From a checkpoint of a small transformer trained on Wikipedia.
Architecture: LayerNorm before each block, rotary positions, biases, untied embeddings.
Training: a variant of Muon for these matrices, 592M tokens.
MLP neurons of a small language model. Each row is named by its layer, matrix (up: input weights) and neuron, and shows model dimensions 0-255. Each number is 128 + 24 x the weight over its row's rms, rounded and kept within 0 to 255. Numbers have three digits each.
Before each neuron's rows, "fires on" lists the tokens most often at its 100 highest values on Wikipedia text that the model never trained on.

fires on: "y", "aw", "k", "ous", "d", "um"
L5.up31:110163141160141100151112140128097167096146087108133128116095160142099140113142144148166186123126090114129131136116145151074119119144131168094118094124096151142148100134124132138112130140166138133092100143122093152109155124075130100130147112119115094144100140096099115164159108115160111105122084120117098187109128088124127091139116174117158170113116112138130108129113108148160117118141124139103087153133183114110097166176141173119145097113157130118124136135153135153093142141113118124127110111122119127116109087134116143161090113135122099174136148156166202151058127133151130131155114114142111148070089123131144096133137164104136110144143117125136129147150155137129136119145147184114115127112110126133125127131113097172142150117147108094160155162155114109166095169143142

fires on: "os", "pr", "j", "ress", "c", "ased"
L5.up109:103114081143121124137152157109142133155109144112119137115095147131109140096103145111109112111159140154154140133129149179123135104127147157145125098135082087118150108126156141094054098098165152117136130121139130119111135174124130153117124169096109130100117127132099173131131084169117087114122176154111134136119118148115136137084110147111161140098124083123138162105168125085120115084125134161132104104085135167164147134138151126119135128149152089153123114148130110093165130145087131128138151150158153111149143141125113122136143151113112141114119100117139141175134146133110125161134075144101169123124163136112120116133138145118152073155139138106096097159187128148091128106122125129173163143163146092102141132156136061177086098155146113125131111109119086134152164082114123

fires on: " the ", " r", " th", " ", " third", " |  | "
L9.up310:150130121143145110168114120170103102157128151128078102117133108106135114112114151153135140126063109121136162188092115110118099099151103121156114116141134127153128153100146115173130125107121098151162102117137071132143142086139065089122141106126109131139175116131172109091144165133158120147112146137141107119118109104134141147112145143099156101152123138178118098143142096123119117115122116148107133150083112158157132143061149163122147115115086108132135142119082157080097135125149117139125146110145117124135117145130138115131152130141116120119186122134100133120120119131110118115138151141123092108177100090153125147170175140128148110110095126157122110130141191125062121164155140126119149097123151146140108127145090135115128111160100132162091126073140185146175110141154145

fires on: ".", " ==", "==", "\n", "ained"
L5.up133:087121113142135148134136141146103135134105157151077155124098109109100121107119134117149131154155119131126145197080143119144131139130109100135104121158116102155108129151135134114151112177116109154149167138110109151058108121100102120110103102112158090133136102154114105124093099118174181110167142098114168087144128131135157124127090139058119109137116123117117172137130170112129137144132153142137130147110147127101148129121162066137125120151170133185142077114146139128132122135134132125110108129109127139132143145101089136184131132127148141090160129065168104145146135111118097135116107169105134130140120170136146134116151105127157094120097142113075147091130120142095152116177102158166151100134165108115135131105099118120121107112127103121157120165154084131125139160128085

fires on: "uz", "iz", " | X", " age", " x"
L4.up172:129134137150086125189113127135128106096179112159157118130101132091161096118100120128083168136138105131151119124109095110119125096155203129139150094165107156115136103103104160097096127118132136180091094108147106105119190139090156138098140127138150111143119128118121125102166146131189146140099140132092094139156093119152134109140112088169115123172162143156088140099140116124129155155123145152162141174115097129091170164141129149100126147106141164123126121106126134070110116107105141160100138140135129099135140066161166129100126155116115119122083110134133148130122077119120118169144150072104114110163167121118137139139138105119163123113126109080104143137162156110167132137148129141129138130124126133122144123113175109161131125120133109080142147126131137127133115116113134

fires on: "z", " making", " make", " come", " to make", "e"
L2.up313:129145106159115167126136159145124125113137141115117199109118124105141141147100113136123169115138126111119138129137159171059136104130132137094121117127129136101112141138147091103144138125117072068159115129109126157168141141116115107117169109080088145129132165120159126140127118095132104146107155112092138118144181134128175121092100121131137116113106143125157120132118157119116122096141102148107101136133097130108130095196098134142126133166109131143159123108094110091142142115170106177110068130140122130140135178158208140116164129114073158139120124112179088127171163153130113103112134122127099090136130129122097105099169082116124167148131127156142109127146094166102147126152095098148120116110138128118138145128094163120133128103127126123117133122169125153088152109134142

fires on: " of", " contract", " to", "ib", "ét", " re"
L5.up218:113144150147119123150160054127106133111171125141100149099108074142136101182173150179153144107132145115133123124130106144115146169094123175118110150149138133136130132082112112156149159099126096173145127120109123092163181147174116130133114090122125132131117180142123144139163099134102094116119101142164111152120163106133112128148115116124122183138130146098132128108075138143122081145142110127130128084158145092103119112129144151122127109135123128125106109129134143133115107140131097136128128081139164136117142138128132139114105098136143108137156118097155112126088113133101116171140165114175146162144078140164135126129165108154128110115124117067150120115153124108092095150118085126098135167163129111195109108147091123116087141074110132155118157158128123105116082119134123

fires on: " [", "[", "^{", " v", " prov", " Roll"
L2.up321:139064154180120127125142137101144092129149145122106142101136107115148134105123086129091138116162112152121139120129132130130133155115117099115125122188078128155146158097140151118142127131165128113152149138183139160120126173127132053110092109135147106122146128130137133147150111146132170104094128120158131147131121140128137144169125124141115101139145149119118164114132139148139155144160134104090105138127116149136129114153096160098143102157140171111149137162139081095136134075118104135113079151163170169174092094165148112093153141106131135118105108101116133142135131151099105077103108164117120099126104139100111097144110150121099104153130062145188128099095141100128135156143119115160083131093131154124129176127109133130134125124097111161136097156102121151105136122170176

fires on: "ar", "ast", "he", " cost", " Cost"
L4.up495:129095128141071086100148153143144155122158129168130105171136125091122117123101124150103132094128138144126114168106121143126124125096154153134108128118137162125171119124165122127135143181150125110108097130156142065131133141121142087129133158162143100173128183131142131153133181114127128136090136130061112164144128095128091088137138116128140144125096103118103127126155144123116103088132075077104132091102110132169135097182128147119129105153132130146087096160179123147137143144157147158146165122135129140134158133109083122091110141134171113128096100091095090172164111149131106141104174168119142088114105114120126149125174151126150153141136099124113094150117124104167129166119112079120122110158138115150109136148121165145122113112129128117110087133132142163115112129104117

fires on: " name", "p", "==History==", " named", "/km^{", " date"
L4.up44:153099148124118082107122116120113144132148162124146139104139107120159127125097127102092106125142077176099130111073114098098157113095122098110112137152090132127105124144162091160121140110122108132095175116121125142147128168116146163120122110122135132131150130114139147165119109095169131119100133107126162132151115135134096114158157095109092106129128151139134144158151100119169138118142155177162088162121091171100123083127116149094143144144144114108114191132133103155152151147124138159115118078168055098147114138141125123125151148104112130145113120128144144147163115145131126099114123174138099152097117126127126121088133152125113126127121141130119100136107141148211148117156094136117141147104118196144154179133110077149124107107133114138154084120148114154109124126191108

fires on: "t", "=", "est", "b", "s", " average"
L4.up504:099110125171133150116120084071116103095106149112099148149092141128141132118123156096131128149150130126146127105144104130138141142112154079131117107109153119121153120160099161138171131130091108111145116124101133189169151133084118117132153127122131089128119140145131094107134121132154148118086096084129110092090158122102142152146144130157188151159089136130143092130166100106136139118162115111128113130114127126063147138151147161135140168123101116150127102136134120121118105092133137130147124115148126131170154134076110117105148100179118119091167145187139125142128153137084158140143099139133114105170128121095083115181123104151127129199109131130164114141114116106137114137108135134140131114153117138178144119133129136102107075151119123147112097169151110116142100098124202

fires on: "r", "h", "m", "ch", "le", "i"
L6.up282:157146117151170118081143089105149103109134111090135115085175128150160082133147117159107097103102091142156186130097165129102158100136134120126151138155117120132092132063145113116135107140109102142173092143112135137099133133150147096121152138113121104083096118157167116127138127109119109139146149145147120127157151126100151167098157110116145122100168120153102147174136134156137094109109129142180094117104127142113115151133131128148163122153174094123086121152104130150090151170131151134150116117100089162142142121096131111150133120139142130144139121145122085146167147120143145131117155130115107129131109123106108101130124138066138097144144161151088117118137147109127167124135163086173103148147153107110117182116152097127115164088099127130107149172150133196120113108125134

fires on: "\n", "c", "CA", " Mc", "ub"
L4.up6:109110093112123130109112145123136129133104136132129148147094143098102165124131111097115157139125109103129114123112150120144137137161118123102134144102096143109191168142081082135127112192137115130088137080135141132109161129129113126105126153183149146169131113147122104117121117145146101111125137083128115136115162125125107093144135130124134139150145099072093050151147147170109151121151128125091118132118113123135107140163143112117128111157148169116102137129105128145123100084098157150118135159152104075087112134138105124152134170119126143119167113088186136170148147134101124140109128176108111189110149130166129145106098124130087125126178106160158125186161155106128083106129136157145092134135141116126105149117127157142181096099146119152136102153143112154148111094147111

fires on: "ac", " Cor", "ib", "at", "ul", " gen"
L5.up163:118123097094114156127060101114164144117135116128125117134138114133100152132108161105173136085112122125137111126106123159082076157142125169117095118120123135119104162168129135169076122038106189112160104111098137155121154116128157087090126136130098147159128133135130143138104127098156129169130149108145137132123132107162129151182126104113161141137167131142164122147149148110143088112169132122114105152130135134154127096117096124140158144148153143116124138123117120094127060099091135120135139152124128099097159130108178066144140119177186134118155128123139143143129114150103152157154122096135114123132148144129101137133120124125132138132090126135141135146162138123122130083149118180147118150105153155124142104152118101122128092147168130137077099089132130095153151117102101

fires on: " '", " =", "\"", "al"
L5.up274:176100115141135127091121091125136106108097157135159110134137133157108121121148171125133144150119100121112166151138116167096168139111168162108170130127153111127128117105165123099161141139129103167191127108116112167140100137075165193084138137140172104120100145145154149133129143120146097135112105133110118108110143126101127125139149129166122154126190165096141139124129118149104164123121116129113164147115121155103109148100140080127126116130162113111122061166140137091129105140157115122126105135100160064145132143135105128107143143121140152102101114132121132119113128116109112135157108102087081128079171147136134114101141134132110133157185123111149115142172082149146101115137134117142109135082169103122108133147154184095109113107107106120143104121092114112118092086148105

fires on: "b", "ot", "im", "in", "ail"
L4.up358:108116142127119131137097104154118104090137127114083103136145126124114187148135106107109113106151150089116122114100134119149128120132136176094146100168106076195126116121112129128119105104119118095132155107119122144107168146126149129114157140116148080112120136139123114129095125159127167113154145093164181132117116088129134110162115130150117174176095132142168084132175062088126179079137126130131112117118131119097149158114090100165117156123140119152131133153114163140130117126127129123110128143170146118087113090094086100112133130120142128084151160155136174123121140115156120138135109155107147117107151163124156098107111105164135102137089111155122152134163125154082112154151121123133107156189146121158129136094156142119120154128183115157159109128117121102151094132169138

fires on: " P", " | P", " U", " O", " Sh", " R"
L9.up180:157109077140130130145105158148136150104145150159140143141095092095128157173123131137091092132145116111128126132147120077113141142115058116154145113142147106098124143149113103151121116126126131076126107106098131112095139088151127142121073148147184135118136102100113155126144147114090143156176191134077117152134124168135096153104161134168117113177120162098135150140126112165123089122137114140104116130125156102164140126140184129138141165122083107144129144101136131106126131143130112159130153112100171117075140124148094147122129078132095129129159135166150112119134115146122128162140141119117158166123141116151164117144122088112113115109119137074149155128108152170128070102134117135130187106166122120154155180126130127088140147108138107114107130079109131116133114129125140

fires on: "ar", "il", "m", " Wh", "i"
L4.up471:163141140104102110126116107124103150136152130076135145103132094100136096140109130077137134114131118115142170123134147127135156102130138158137134136117113165164148138140108148120131120131126151121126054138099118151116135127105170123135137138138166130096126114120117103181165154112112126152138120141118086109125138131132093150147124121110112151087111141132144145135113097056104066098101136109092149127136102123125149085108123127136124119139133158102121145094155120129101112121149105161128135155106107154145135180143097129119149098118172111146094155160107111169142103111130121144141156080158135155147161147135118148117121122155108146144113108123107141181111091113151113173121157135164143135139146072096124135129169177067130093077127077117119083128169150182092121180128122

fires on: "ing", "it", "im", "ant", "ak", "ut"
L6.up294:127142114123110120109129104129092136141081148105142114125115162127150108102142137166150121121171122193149090120135130152131108129102168106116123128115091146110076147096157159114096099131142117133159099125091211120135147106162125131087148170152104130128138114127117113108149166149145127164131117140150153138093121141171149106114096118099110123109131097158122127179154110113166112089076159129101164140123145138130144118141132133142162137108131088066082103104154108099115136113136104130138126097134116142089136120130146149204173129133135130103119132156116134128096113134101131137123079158150136161155211091133122085126128140164164103149120152099112126139097158123118160135126112105162112143159095126120116155136144113099122130093145132112138077122125116136136126152136101

fires on: " city", " Grand", " President", " King", " Cap", " Pope"
L2.up473:163111124122099106111093126165111118104120111100152094121169172151143141111135149109133118115142117128121097140101103131145136137107124094147116113133148094130124163121139117130094148141164128129114181144118132125134111128141122114102100198176108145164098135106119177135143100162164127141074116112132108159161120136136134156139085138089152128105115060143111198075130124089116173126113154168124126161136125182165136126113107157119133166113149124131077144135091096137097133108100152137110096150117117139162148157130112154150163173112123138125152112122111134119126117138097133107059148118169116151103142093091110129104110094136122141139113117191111141110121121140120132127110113128127100113104157176127116184110109137098123144153102094125157114135143155145162123131166112

fires on: "==", "===", " ==", " |  |  |", "est", "f"
L4.up487:117120101163135115116154134128142077084074154156120101143132111152115144095120093133123126151138126102129083108142124161128068146141107122124131081091150089182151156112181153144106121109144126135151175144131117138116118093129113160116140102127173170107118110144165134118125158123134115129112147128124152131141107121122093111146110122106119118106115086126112123144113116144131144111158175159135174110126127146109102146082135158155162141102171134128150104119111112121126215099124144119059095094076119120122168113098128152126109140109158122169135162121103103092115133111145128075147145127126085156114092126134100118122178122116138127113130149127166106103094146165132149112133100122138158153146137100152143119130112144100120123113118101139139117164164129170182135153163119

fires on: "am", "ph", "=", "m", " som", "ram"
L4.up317:150103134134109131148147159149100151123150164113100144103151169101091183105120142099095134130093153155150156143093113136134116091113123129125141102158109089099139114179162150093145137124136117088120151113163179131122138162116171146153156106133105127071094135134107155154121102120145133174104093108120134131151136140128161159115137151118138124119169184083095117126089139138169107132110123121130156115130127141120157106148169117095095128113155153134086146171182157118168159105131167117151116146153106103110102112108106168115105149103106117129079114196114160108146090116126135116130072116102164101107117121149140107098110123103156122139129117110109155147144095116151122107152111129119128097145110150089115120103130156133163137120127129090154121127151104154140097159120099

fires on: " h", " sh", " Sh", " j", " al", "sh"
L9.up227:129159123114133148112124083100127127127121119134121122121127121123116100096127128164130121089144133137122073129135093135106135142148155125151121103150123053175148154158117110115131101129120106129127145088151118143150146139110157141111126142138134107155143126136104146139145080154117166172133131075062127133126118108145139123105107117158147081118127103120122079125154120183103092126114181064142100149135123107175146131115150128099129120160125115162124115144094097109164113111167121103099159127114129155162150194146111107106108165181133082110132134135130116149117150178133139164109094155109151130148119110163112132144152090144158132164099091123149184114127146133152147102113096098122113129151123115087114140133158150155141128124064124155145133184151122112142099111137144

fires on: "3", "1", "4", "6", "7"
L6.up507:146126102119105146145095147147097132108134115149126091138117116117135127141126147119079126098151090137132138123122128129148118125156104147154157135083148114134133107114145125151164124134112121105106118138195107134113121106116113126123141137124118155127119102132097150118116110160101153109116108104124148158111135126103138089138145123147139145190092166148164124117129125113119137141160169114124146140111142094145100121152113151143085151106135111131075113100153116082132165142131087080110090114138126146135152129161093139143074133159126204136143124139100174128110180141126106104125126180134110124102133159091118088147160108094153158133109172078145168122087110134112140146147109102183126149156105184161109116124130105119107091143154163160061117174132092135112104115125154

fires on: " there", " pro", " up", "pro", "-pro"
L2.up370:132118145098106133112123123125138119088139108146083117097122121142124102138113109170123108114135155136126109133118084121123113173152121086169161144119155087118160173111127129118086156126161110136147167132103115104115118124139116097121151142113136183073156138155090135093138119137166141155114154110138126134100109147113134108151130129136138081139125192155068149123131168112117105135151154132115127113074144113168127162132101129141141137164133129122126140117122099152108169153131149117072100111110163152136158064119119131112119106144156150094136146149100117120062090123096143178138091176107103130131094147158107135111132100114130080134111136143103151111153146197126148103162144108125171132148122158115122139174119097153127145085138112138129144146140115138156146099096141